Part of a small language model's weights: biases.
MLP neurons of a small language model. Each row is named by its layer, matrix (up: input weights; down: output weights) and neuron, and shows model dimensions 64-255. Each number is 500 + 40 x the weight over its row's rms, rounded and kept within 0 to 999. Numbers have three digits each.
After each neuron's rows, "fires after" lists the tokens most often just before its 100 highest values on Wikipedia text that the model never trained on; "fires before" lists the tokens most often just after its 100 highest values on Wikipedia text that the model never trained on.

L8.up108:515541410534533506511497473514468429477518444468450510466463488521470522517485525577510447442487475460595502516489485454461536515464465590531482398434502522556498559465568505521515446441473497481579496484514478508504517431533430460480517449497441454508490444509481481489538468485555406494540544476551533469539529509439432498525551572526484502531533453442485511496477544471489560474523465493571521560511439474478491504515477512478482522492464578553456623497551526566514545458477536481506553469520575448489503522491480513432557488421486558512445539542480536503552503540549495489
L8.down108:545469507464527451455551542466519576474543440456497541497512551493505486502479527434477500514480503482534489510492528549494470490533526534469460465456521468430465565511451464529479476480477510536516500482434486546469451497507498471553502498483488431569484469529477476523489408489531469486510481519444578565495449425581477456578565505568563491457572544508465547475572545489462487539497502498505591553487478451516495522534438450537458502466475509558592550554530530379505484552551539493469493419429469519515532539498512472470462467501509527556462463472493537484580513465525506541
fires after: "==", "== ", "Early ", "Personal ", "Chart ", "International "
fires before: "==", "and ", "| ", "life ", "\n", "life"

L4.up821:418458516487480504502495423514469571525503470460517520498483446561568521533536514518538474530515508498506470525490505471444449503492522529613556486501476451514436548465476520531474472480532515505524496523481440514514476505527474489522533463432489482509531381492453528472556463471433457478551447511567588498507509482475448474528373525509524474486474577450408589526494518506557517498462468504445502547547461495508468475531496554519496592497431545526520501528526490454555543488571490480454531467545500491471489498466524492489515504429483484543426536508542489522524530542455508530
L4.down821:501504444478450507509509545449495516496466559500541471487462505501560468534523541556486478505486553559472543498425495520398493551464520542499588472516491488462481570498498483553515500514495472419504454486531532426555493473529421513421505552469498495401540516474543552514547521532438437536477444454512515484463573483465499477463445518496536470548497549457521478478478499517493514347532487496481449544510535497497435493503444551508605491515501498562440527521543540532461467466528538443478567494493557481498511517550461464482471487474495523515462593478488556497517482547516476481
fires after: "\n", "==", "== ", "Early "
fires before: "\n", "==", "and ", "N"

L10.up498:522496439538496505444577495410518485526535513467486523466512446480485480481462551535531481492559495501484631470510463533494490508517456518501498473540478552452468494600513460538466511505494503492436463410445489481542553608567517451529522652518449548554489452553456471526495464500448521485566502553508506494546506462463499520436486523530445526546563514540524535462464507520473501499440489451496440541566490539504505422482517502539503523472511498563507487461433559491478462507395465492592554491466577521440506523490484475479442553508498555525511529496489518501527432498497491494
L10.down498:516506556480514504536463506602485537476466527535501477569463522505498525530537490509490476491448538522530373546495534466495533463503550449502520526489503482537562559425493526454496498530488477522540534639521477483442423431453484535482460412501557438483489523424492523462512519496537510501441510466503513530449463505527475465550516506468544487470450502452457485529558478483522514497547530536518595468491505447485494509504448502433450480530485501445478509487530462520523519441619512499397428489526414493574490477510551547526475464499491434492471452523530499460549546502512532509
fires after: "| ", "Gold ", "0 ", "\n", "Silver "
fires before: "| ", "– ", "medal ", "4 ", "36 "

L11.up972:456523459531593483454439422529510499440502518463467553451516530524529568520503474524517472460454528488463546480564489530453460451462628574503626462523468483469513587523534532487550528507488498499485479498464489497520523539545439542500515541516510539498462523549557441476489485508536505504488502516459495435456589501492513531539426533477501596533528461514533428413478470497499512456423457483409585485576506501436486552409460459491542469458517520510547518455526514526476504516558501543492569489518518514509533580443463488493467545516460492556492551515478442486541405486556436461
L11.down972:489472519538520540492501540499468499482477490583452471564472464473501498504508462461443540504584490485467529531505549477454491528534538430546486521514520572519533468487475547499495498494519527558497456498573543464505496487542464548477511476385483537501528398489571445534481494565480519487441507586536498535436456458525546481499507585483468479483539494541424518534519505493507514533454374473478594496510539440475491450533463504538513549429473522598497436518429514457541521548562520492515509553527468446514488525436523451486540544474543503465473445617492462538475562415403517535
fires after: "| ", "(", "; "
fires before: "| ", "|", ". ", ")", "= ", "; "

L2.up834:478473480543533499482560498462463439444473467476477529580544493537496537479422496535545445483428533452501538536491580562480471534528514541494448500483554405494494568475494488533534482413432546459452474509551564606477514433504412454493532460533443550554480523541477516454474517432488555525526507523470552518536533557450549416528464491538522417526490476480513472488463518511492465513438598477463466593485526551574498505483464495453524485542487493481453535489558500525543567421483557484498532447502475582578463521419435478532531503516512470534535514495524514474516405547461521496
L2.down834:512439512492584493528537536575583473493510428466486524495528520560534496503522461540497497530393445460541476481471488451471488530507502511478468492456469475490489525503475507458489449426486477549458494512566502506540519457514479466550425469486458503534498478528504497503506498441493475460523479531473545588515550445522414529555461450505558446599546440428528502465471480407487502501488549486482497546414586543521514498531519450458514529516468482455560529547453510533529478537429544530490507421506526484499494466476524531484458480513500514460498496454555430534635513514447494514
fires after: "| ", "\n", "/ ", ".", "–"
fires before: "| ", "/ ", "|", "("

L12.up612:493502508541463544458470477446515406544424539533498562461495505467502601493463488466447489505466529459553523461559503451436484458449480531575531501540568469450462541463530482437492500546501563500494522543431483527543590476552444444540436484503497498518452428515448519569519487459533473454545461519486455505430599515519474458472564496500522520494494505483458535451584429518529555473478538485469534524527484431513450466480451438457570542523495508510496518502545491551465489432456492542450513499474571536478506509482461462494490495498468477489516511474481491602548468500439487504
L12.down612:510539492485463497474557544424525485484494470527493508536482495536563475489526533502463537472516525526527452495556531468464542525490499493528535431477556569453487533518401453514512573506475463478478554604501544518532559503503523505547457523542493426480456459468509476461529534425536536503511486532514432577484531555500469546440506450574471438461545533472436527541516475414532464514532539527521616475565537510435480528440498465484527452516503479491499478504489526495466498462491450480483532515536471542487486500463405507468513457505493543491553483482461551522598512511475545489
fires after: "| ", "- ", "\n", "a "
fires before: "| ", ". ", "oor "

L8.up204:457373464459474487539476492495505491550563523451515525469425465444540503502518483540513522513466494498463504539453487444532470454552502505570532428469462423517510475530452518501501456534428513503447521485532526509507488467600491509615545509471481543541434554486472457514467493495472435446535495454544455495424531481488545519476481546469530538465489485512463524574549496465521510532471463536518511501497501436610510458552506484557524531478443461589425518427604564509593442524538515479496546448559496522484501506496492488473505410457501481515482552416481505508553410468488510484
L8.down204:531558483450546553499465510513490514470453493479550546488469487503456518534488581505470537431570559526492491489574515513460475505507575482469390554536505416477537469482493476485616409476523496443586545481523568499478502530506449479519505516524422479468469438444573544501527540518473493456499473524584509475546465461495508484540524562443521478459596548421500505483486474507536439442456503487469491543516473520462416487575529509500572494523499523394478472527493526511534495450452462488505528461478519495436462514562551544485548528524501418547543454500540521486547503434480419488
fires after: "\n", "(", "\n\n", "=="
fires before: "\n", "=="

L7.up535:447453514510607501490452426498454498484538555496464521440571492498501580534524464479501496462448533503557437504518472538484497470528516485611549484542533475525490556477535469495564557483406544557510491527459492491515435488546492529501637437561557550442441462555475486473514524481491460472526516505439560426480516472468502497437460560589547479485520533515418506474524511513551549537471441486449538514503488439523458484558526477491487532486472530529521529543557517473500506469524499477485484461506505517526463469445528441475529523530481472492529568464485401492538434469480446584
L7.down535:446533543519488440477543534434457539436500475509524409499449464599593499496498571594605502439514484516483455526534516481515480469513535507498502414514502516555490469520518452499551475492510477538456460485486536543442466545489495469559508515472533490452469495402478555461491428540488503497497452454463474491481518461465476435501508520501474538514495472537448540494474495497466477479497529495517576500437536610536525454490542482523509531451503485498449475505479608485392524493544495475520456575415368502525532472448514477516543552482496537515443481467537470572517473490492461567
fires after: "| ", "\n", "Ref", "- ", "H"
fires before: "| ", "|", "\n", ": ", "; "

L9.up450:529429515523393495484516517504505503521526577466524518470508526458531439521469485529511520450449487507556475522506480430489575476538504520544506519401459506575533522454457516518515530449548481441492480497457469426497528512531525544520553466528470480505486537519471496368542481490515535502547474545521537524517504519374481377450492502473543462431464487510511528498553459483531536478529432486549516509500508487461440527516509500509456417510490475530440512443507438526528529488489513515466518512504490534490554477567495415550518520470437506495610468526465513516579517578502525498
L9.down450:440529564476520451464536561441483481434506440455507543484539579513545565549595522494541523490491438490513507377543523496500463460483519457526491496492462507445510547483548497473485496455549463551513518510530451521451475480483483453455510489481496544533487494495507513558477527578451454533477636453451492506455537521533490550527431509528476513517427504440434484501483508518467486531431576490478494521602545532536515470515431513501511491501489498430439540528511512486457470489512511563511549566441503487456470456516498551466491540533563455482478476503561463530499460502481511497
fires after: "(", "N "
fires before: ".", ") ", "): ", ")"

L10.up674:546447431522486425535493514538463502503467482427506467544414458491448547519480481469495539482542398495525486551469504475496527532540489463527475519497561472504542529473569532470464457493535521459397437491546495556523530436467571547523474460504462521530476484559441511488581513515484415527487507480587597579502552485402498537506494485525506490519523546479514533454535454484500502495469497467534522550557540502505489482518467500456587420502505493505454533534494453534539503497452473469440508465515540531522482537464483501458487497533509508473430604499493521588526467505571428411
L10.down674:518452524460433490435558429444509549502483547470558485530496553503553526571523472420503517532471475506524539517470497471509538445539490503394475424462483544551494481552533506578474570505507435484516491471525530486478393522439430576454536506513531518446506409533522485499528507479458523507523594494514491497565489469548484493500528535505482546498489555474463462516509484525488459462591486543475582501503522510508532460448516500520479420429459447473508545603504446478483475481463487473572507571527506576468466543422525457438508479448468425483526444461500486478631510522542466594
fires after: "′", "°", "(", "life "
fires before: "″", "′", "."

L8.up946:507516462508485546453493442555502497483541452485477528449449521484540559527448513555480483520551478424571564480519554504490479489489514533491490420475510475562547532488484492497447534518462575484482501464497492456493499470532372393479567544573442431529454499546496516449515573451486507517489437510441552527501542599437486514471550487532481529559448541441550485511483461460567492524428503504461530528502534514516465525510416463501483510477568529485409505560569475507483585460455499498563539478586476598489455522468469515487534494489535531559545497552506480574483497494485444549
L8.down946:495525525502504492485515469513517507479481484549519528445500521491518499499527518513471454445537487357529523495515498509470500444465511546552513517481484526492504514519492480508483514514453489482526527538498484492447495469494461501495483566497514452499493472519514494524486491476453515489523467516502489475507527510503497496526498391511479490565494492454510490511503504488523487478471533498503517510504477483503465648492518461476498511494563536506506497564555511506507497489538501531504501477535483534478437479488502495536530525511484544479540549524529525495064559486465518481
fires after: ".", "|", "| "
fires before: "| ", "(", "==", "The ", "== "

L4.up56:492398538508566520467527516554508527529534503477494520475461529472498494517450491546442579429510472509495537498506567461508531459536485516504471494525492429599492549472492525483512563449545401512465463530487562512570479517537526516458594489483462529506481553533483467498491499455532524535446485498534517503469583540436482428520541494497516490535519499524460462487527502440514494477475439469533528520560483471472450479523504499484406478556493466547415521559466513522551505516514519495494462394501524517525598541473565452544475524473454468498507515486462507522536444579554494539
L4.down56:482468471565487468526486515433510560501565486526487500446530439477550482532513455530531493501535452531506508479503436480553434477548532451509529459514511556491468518418540499529435494485571509545495539463512463507458491485480543513475432481518521489577450504509520445532488518520532532526483475533511518470514481482519505535492450475443594466567482518457467477465520498522452491565499556425551484498544529422414500512474436491484507470518527404508509509530492510453398529519426515510559467516427536489451426512525474538476482466401489409527525476573537468490489472471433528468
fires after: "(", ".", "4", "^{"
fires before: ") ", ")", ".", "}"

L9.up69:507552509525431472525464428589547503459494459468507473414547535501534537516491462564486506503519469409571483557539499538545478466461536604568520477443500505499519524506498468501480530560537552481529506448501565517530507520478447405504565526507428464541454548545531513434492566461458560508475437515460526523475529567414476541534515490491441524526445472492480485490532406446539467547468479498461565517539462450512424514443480461475524470488543471617449525510462454476576578491441485537493540491505447529545477554478496481519555483517470515535539489500527527498469497526460524552
L9.down69:507527499506515466498470476537521485483517514436452488476512448481510518504532503486500465497542474351526500519526513502561530456485547505490518524504519517529526520507474515480486491544506526477460500492517526514527462477499480492540521496508501512510505508560516495508488544485500485511514489470469482508499505524472535506523509393532481517489481516495505509487530458503533463504468519494529497490511462511562474582503490508481528519548555454508502512519500538485532573502488502513527528469545478509473477481462500501500525508484470496523473483506512498510026541516453479506
fires after: "|", ".", ")"
fires before: "| ", "- ", "The ", "==", "== "

L8.up217:507474534503493521466543544597470457466437532421464529476445542449561521439495477506438506501580425500550480509502438472535501476588512515525505546501541476505550568419470475503502548525527445445500490420469529433546447475476545420534546521493425455500513530529481519456541516485588416505452518522504496516563602447497517479528504512454483548555570532486546489442482535466488520494521444503566551560570474503495467479543479522509488384480509412499449508505467525462525493487482512525483500389572503521442508478522509506468499510451488498490521546456538524566583436492484457497
L8.down217:502446506565481403539585525523535501456501477478449530578460567469516501501419488483526516502458510507545501463484495569427470411467490467539571481490516530463547456530491458527528470482558456478524477453507507550498472531531491490442513498474538518520544505430496501434443449481444496570486498527438532485524447519461539574481466665494529493447549491534444506489505488499509470510564498577498526513490481540484460505475427438458470549485428430479477549500478546512526536471482529507518547496554527406523510424514450581474483508487474567536481439578503557494540473479493550416
fires after: "N ", "(#", "("
fires before: ".", "°", "70"

L12.up711:504504606496513488542394492518511490470495458418539479425462555507520534472496417538488534507582468451493503491505507467526475467522475514485484451428548460506540506462490515448440452537525499437467526456543516502480476493404514396548465516472494518481551504521528497534477536497470524538450443513479421477508546511465504539487511510536455455548483518486482528528524471449548506556484464456514526453514529394533505519527495482465564505468533502577520532495586443519555510563526511447567509494573499516466441478471475481539513454525507518577593502474522551586486489548449534578
L12.down711:494556484517496458485514520502459490517561486417549492521496454499533542496519534528494492466546501476542511507505503530539502536526515520554502488497530521509515504529507482476531497488462511505498500478539458484526534496491478483548477496526472489489476495533475499527508499445524506462524534490500503542527485517485506528464484343508535495468533490471486498539493495484528552507424502530513513520547500513510489459458490479514518510498571494492417475501475552481498547547520502499516531518468453520488480499534521472526535469471446532499502502522476508517053465551510484527
fires after: "|", "=", ".", ")", "a ", "is "
fires before: "| ", "- ", "The "

L12.up279:546532500565539503513542453546509418557508500508458552444445459511494519425537516507438452443509519527516492545561544431448474407465487561566553484473492461504399527467511525507449543388485508496473516567480448498535511494500505503436507436458468507554526480571463498436604498481526525507542510517505574559450501524517500462506535528481490469470497457455513519488515475478480472542460445512573458456516480536473453505515486431483476580545525487518494470564514461519489523442426535530502500486536521479501523458492492507451487492567476510447499575454459437522558505473422514491
L12.down279:445516443558512427515539527495482458571471500473524505489455514560563505437488487419452459431574443556451471502506570474489440514417551492480516514496478496505468513517529602508461524454563424530435535523470594572547584515495460484465463629499483523509471481517529485563571531515525522482516537491479498513518486534489438419477481448505529473484451498498525432449486406479487462475595501483449502485471457458511500535475437473510506552520513543512466497466530543485458482467550597528485506539514508495484473517496480487399487540470517538415526492519530522475550501518516490531
fires after: "| ", "the ", "- ", "\n", "199"
fires before: "th ", ". ", "–", "th", "oor ", ", "

L8.up577:482563502533511482517447454555567513416515477449454477462482478485565558502492457519509537492580474363505540487502528483572484501457529563521534445451463502537539521505505462465485530537504514494506533496485535539584500520522466427507551546523448492508481462572525481464456551445483530506506434481466513509455555588434489536514548456520467492583476541427455465490491434468554426528431530507501483522533520496562428527519456505480517499519575528587494505514518436433506564517444494482501570472538413520534484507443467464492543509487498518545514538552550492552475512507468471544
L8.down577:501519508507503509482476483537497497510515515507491476495491519489516508492521473511518520521534477374488523514493494489495491454499530520534515502495514514523536520488506499472491515541500513492480491501490503491478470510481513483511493518502496486510482527538503496497504558496509519505496487470484503505482551500474498498515534389494477512473479518519495507530520501492547466503477464485505505490505492468540495676493477469450508485488580518529506506502514474513516529525485507524510490495514496521484490505440490489510536485517481509519490524509502518515000467499462503505
fires after: "|", ".", ")"
fires before: "| ", "- ", "The ", "== "

L4.up1020:520457520463537531450473511454542495462559459456515574515516531536510464567511536504568479465509500463533473514554542519469483494395575467531547486488445523524457490526462464550460496508477589480533488474471426451491535523559515540497505536483497400494440491463520510504538497495509516470534512500410584506471517471494431537535442492496546552520516510431394484514516437504554519435472436499460445500534538506528438486502483500487525420491481488466510462485489541590528484433501491458399532483480423532487512480404535563554435443527504505510515517542542461468509517572520452564
L4.down1020:467552484549542502536472553496476535543501428452530466414529458488469561489475513489418482545480541612499484475494482482515463529459497449491545495479589536520579540523491487540505479505525429440499493553596589456509502460511504468455510372555505541507490457547559511512459527479526508519515511526440441524560513572556608502473505446449485470516453520584465523492454535601521534476508493508522487518482518539486510512507558464524540522548522464539457510572479472435576483517479504493472520483489483459471472434510508458500464513454450487472506491444439521537512450479491468508
fires after: "\n", "to ", "the ", "was "
fires before: "\n", ". "

L9.up510:529501414492539493557474424492441500567543544497523461492499495523435465521498405465488565491516515442511498559512502513496461463469518495510568497499530527490526481501533475459526509573479589505483533506459514466518456525502566519477482519517534473520503537522444521522457509471590507598543492524346352491473488499578560478498506551538482477543497427505481484535575458543558481506485483496486493501508448468515511536442478490477542501576476544520569508512515476537538503448482489541428495501499473453534482455474494457507443529486477533510567519574541530525506476489404457538
L9.down510:465467544467479587507453451451445476514430404525466509527535572520492500443468552526473489514527471553473486436504459515492580561455474533519432523488492404464442517502484510537488500453506585555468511509482557501504508497475477448492509469519488483510574466458496520546508489470475462516526553472567515534535496524449510557524488475522513415485481485385483525487441579405561494434471431487504531471559514462553488539553497485511504539441518471523474504505484449471446496583470552493484502499495496543477471498553465510507583520450576512548516540402510479483393494444568534489
fires after: "| ", " "
fires before: "|", "\n", "| ", ". "

L4.up789:475505462489523455500464501506498476463501454444497492489547508458541496413520484491523472503503451547499535492514520393511462471547498556468504473508498473482499586520493523455545448435538519489454475496505525492553566501533522464458545556478417421566486508510447496411509485507541481463560457546509490451489598566412501542538423535551500515574467522553482505499475541458513491505510463430544454489510456514499482506554451539471451519575419508566470492472359434494539483486566544488437513420539446556507513492395465452522498573543518484487472584511531477540513461485487507490
L4.down789:562534496431505497457466469486422492476546494499482483501417474550489504499553465462509448553598501475522540489439447507486529515488483529477499527500523546506459454502543481425528542558451495438478487443500557475477498518488422522492544450478494501586549463528472512493543501537475524527552583493504482524415535506431529455487441464500450506404479475556513417511568503517512506518424540413564500483508491478520476530538430480547597486457502493516501486510458489497452578491557455525524514501485528541557477448492522403431500528510467580496465462469483511505449537580498479535
fires after: "\n", "- ", ")", ".", "was "
fires before: "- ", "\n", "to ", "."

L12.up1002:411498381542506525487456517506478442484504559479465521451566463516460609534528476519420476529574469476481624596500462489526525494489516517609508457459502491463491544466494539473433525517499570483498450514514479500502503475567471521519499445542581490504536471540563447472505513522444517462533515506514520478430542558494506455495398484498519482467529538482536419512527517479560515518488501462493501457479454459509466489586477485506491533460520495556521463496564522475469494503482437498552544458551461531485460602460511411492498487475529563505538537466441483557534444457510532497
L12.down1002:512483562521574496481520537533584523412533544489551516499520526476417510503515504499502494513545533514485524559519516533458483504500504531448518525518472484523440503539414575487593473468503510507485503467483540455486459517538404450555498470448465507538438500509464514554545508507459578504483538520514446421416531478491521461501545382436571463435432488445462485526505441537534506501569453433506527408522474511525456496496467472513543512525592492476509477471538459517443620555498491531482485474475511554532450462521476568524501514492490507480479504565537504518498445565489530513
fires after: "| ", "; ", "- "
fires before: "| ", "1 ", "O ", "= ", "|"

L9.up838:453538341528513489486501494544598502487553549461421526523496504481515540506514465505487510447504459499571468526547417479442463525517531496549474388406560504467548554491472490461527510501483545472539462489502449467481496451561466477523497459469485492572484464520459486435550488405485488461473529492560580461507527500440444447452502599550503516455563523449559518453509525528556501565481530486490487540458514457507476466541404508475528538490465437502462528532517510523479434421508484534557516409524573524474480533487444504481466447470497500496464502412534499490545446519523517497
L9.down838:521490503480530541533523496524490557502527459462566524410579548490454494464450439500476562505470475477565476553512457475490520475464469509489498485530521502464429510457468507541509512498530461455535500479476509553533492496437483502484492449506433505515432536506486493433466524400481518499554528524482515506515532566515540468554455454409424520527419510506505559469471534490471511526454516480482442518550493507512549554551448497479476447502491458498509443442505476431507489519536505498457423433478458606544529540463493486570532483417404518550505459425576505548576499572407579525
fires after: "| ", "\n\n", "Gold ", "- ", "medal ", "202"
fires before: "| ", "– ", "second ", "by "

L10.up598:466490494496555476446473518596470469485486560374508503409511441451456507480477491454507532430515454474599451573575518447549566522539537490534554482516467503505473524556511491487515461441480458440472559497516501478545514471484515525506539562540381506473527535515516483468545589511542538519522518449496547523578674580502504541504566521470527520496424507483506482511507514521485528445441463500442446552510430481469433507534499504483508410460496489507502495479463519519509514480479479495532525449499547544401563567448485426441504490489532552445551533544511469550541432523547468524
L10.down598:539559506493526498552522517534492542470451516460501483520537545553471461494520522476494499496461512543492497519520559419477544636503503458437519508524502455508520477579447468542455536422518425504557468436474607570443488443463462532484504507509410487470521488477474430536500550515512490502447535575461525461538470483493546496555531456447446481538446511462493498561440522540447552465481491457497548488472542606500527532456473453495487491449527575496443531471519537481507439552446503384501470546558531455448562517534505494446557494515522498519425484530523514469460433565532500516
fires after: "′", "0", "1", "N ", "| "
fires before: "″", ".", "0"

L10.up616:431483494566572481412475549522505488423460475508558407454392478477531535530546507530424540480457451435570483584497415531487520516513563508519619449530460497469490536469572484489499525477450442450546476492546511522456478537541490527513525420497526514508534464489466546465497515488565455493538500446471589482511546522477504512557492510501475513527480549478503495494531494470452501558397463499492449472511519391421454466499482536551469573445503502522481546545544500484571544465520513482491493481504521539538465510538489509481547390529467527453502482485506488502548471499507535521
L10.down616:467475464476542499520480487546554495487527498501594546494473515544511451501477437520517501482476481465507494532475523491551481507498494441579519512615487531467457455521524496526513431390556554512456494463483501440459528528446522531416477539498500472484512511484507510535527474550494531535545390517466582510508503463496508517515411513507444541511524489541450550451554544518445461426469448535500537487485532502538524507499568535502485554474523549531505505421480479523450408558528565467497523545426495474500516532422508464505562528446503536495501537514496593428519489522502475463
fires after: "| ", "Notes ", "Length ", "==", "Ref"
fires before: "| ", "\n", "==", "|", ": "

L11.up209:390476397557491479479554486534464454487497508442507497501457446488529555563511500486485485504452454492478557543511475500448536504476514532498625436459534514458500496441583501539521520504493558461472505453479512439539470411549482579569557485484524485510456492580465442450539544533489490477441528477500543447464537465489494535502437510501471560518527476432506505508535484531497509587509488466559545513534502463486444481588490465512505405546512458536514463497527512520478465444487436463573522421520584546470496497483512447481517485411482567442556596489463494556514447487532521518
L11.down209:516488488501417427525545452563517458484533582504463523494441543506523569492526481497425527469454419481472557515475502430440456479570529546502562455547517531466509463490535495452537517476482517506511462501536540484555576509549534605505473513469499530456482494444527495501565475482439523515424505553567550490462504499515564444489520568462477516520465496504472498473509528505616525518461520516448499479565515464509484458391525504487507457511522479478478454422552423498548523524494537533535487505527535466531505509434541531479444492465525509487514484538477404581580464491447506461
fires after: "| ", ". ", "Ref"
fires before: "| ", "\n", "|", "O "

L4.up431:480469529479521448507477528564517503488503520476502529486459479440488457421486435505531525467468502478522496613446492471535522471546477519560515450484481495523451488461506419502548521490488489545501526461448493547605504477497541488436480500545432485538476554541406493474509535530557496494488527467477483527474547517425494383433603496579519491529419474514548539495557466467498499508492458483504495554600581513501535471508393482466494453577499518472455508503438537527513470482494502498487485479504542475526586499521474511492487470466517475506521513514571510501555489488531458545
L4.down431:486501449504465411545531463522538535524518493487491526519554521523505429435442465570476485501511445487570478525462470453489510568450536486549528540515501506474492565519451423535565500434521542460522538414448509475508500459534423549486564470492503480561544521521403493487559529479415532520456508570516496556470520509485494497474498552476492518504554471492376575483477542513544507508515489537391504515479547514503483493468489530473523491489423497581451523499482471484469517428482459482556498482493493482454497542517490524480481488447505540529514498547522466538509446583519498509
fires after: "N ", "°", "′"
fires before: ".", "°", "′", "″"

L4.up159:444469453476525503457454518465551490427533524385505452489511496503528439519537551444478523445492500515550535530504539451482459506466508465556516475520462525537441523520469493504480433459537479483436517519551474519595493419535489493543582594468425507527469456484513453482509515395495475502517461511549516455500607519424449486518472496505544498523519450483501460498500463474548481529501489461457444511586456466525450510526542481494475527491453510527512503510550510522537560441587495508444539428568382548528505496508485502496533518519494488459438569463575407493520505500445393467
L4.down159:558493521491509525499477476549484481591532496475563504520529489492456547493495487521535504532489518579509538502536475576433550416505499495544500485508454490461458446541523487515494531537542479516447438525421520529533535538488523465407418523440546446461465602443534573511486509507516514494506488519498428472521518500587607462499479542453518531527456489522482486543485425528456527522529397523531488527544454542476449494461528520530531496509543469415449514501516494516465563474541495439507524522439532425440509522464546614512520452418510539546537431451485525488519484460500470471
fires after: "\n", "- ", ": "
fires before: "\n", ": ", "."

L7.up214:426505486472539456460565522520510448470611502501525496517445511463476529541508526471454541516553514466545556532518503485510465480525446522559581427503472525502542500514468470496495504491468510435493500449530481473511513538522496544553548528547496532505503489614504485443510471455569488483459573502500508421511494492538550483491486567564545512525556443537506512483512528454521436449431469472507471501541444538440480490443496458537433521468444494479480555496527595563481451456550497455559527444558528520437486443512506471467473517423459460497416558447527468458546408568571457502
L7.down214:520631523566403514423500393493470487466501623509509508513493480475455520501518510479496478526501516410510496478567468500517522472474483500568463511491544554547514468498490531487493533492497416499501561521543512512423480472505456531539510556541482518479483424551447523467556457490540514513545452462434443518486476532538473436579521562505449436512512520433516497525550447508471531519472477534472504488496401475473484498564518502493459473530448606511516447560518528527522444412439543499505567525497498433499538456455551457513503540507531517571448427509547491500563529545525446506
fires after: "| ", "Total "
fires before: "| ", "|", ". ", ": "

L8.up916:477493452480463480480515510537482498492556466504477505538434449511561541633491474478453480469502522483551531574516480515473577463456488499553566455477498445537429464491538504555500553521453490496495451508488447496457495500439474509509534531478457441416495449553392452467515516427528507472538506470395543493515520516542521431433453520575558490537486546497476478467524522424500521471479435524507528528497531395485464481507478475453502522506496483490528564466527580553584486495443491450541529444488449537441528480485519498462536406502551549510484607507514467531520486462480533498
L8.down916:470565508551545462438529492525522507496455476480511486462536440488535443478518495510510439562525490527442461562443478444500458498529487547573565470543485508478400489601541518543481490486533464542450474468483438495428425451456490501508536520527495466473515545562472506426533605496474520486544498469548528560468531496574488507481477492493588548430442519523456458421569474529427500411554549524467536506545496520437455501517524535482484516482480486502506532525431432524505546486533429527477481501509499608543536484468530537432519521460530514487529514527535523546542529521474510501
fires after: "| ", "==", "== "
fires before: "| ", "|", "=="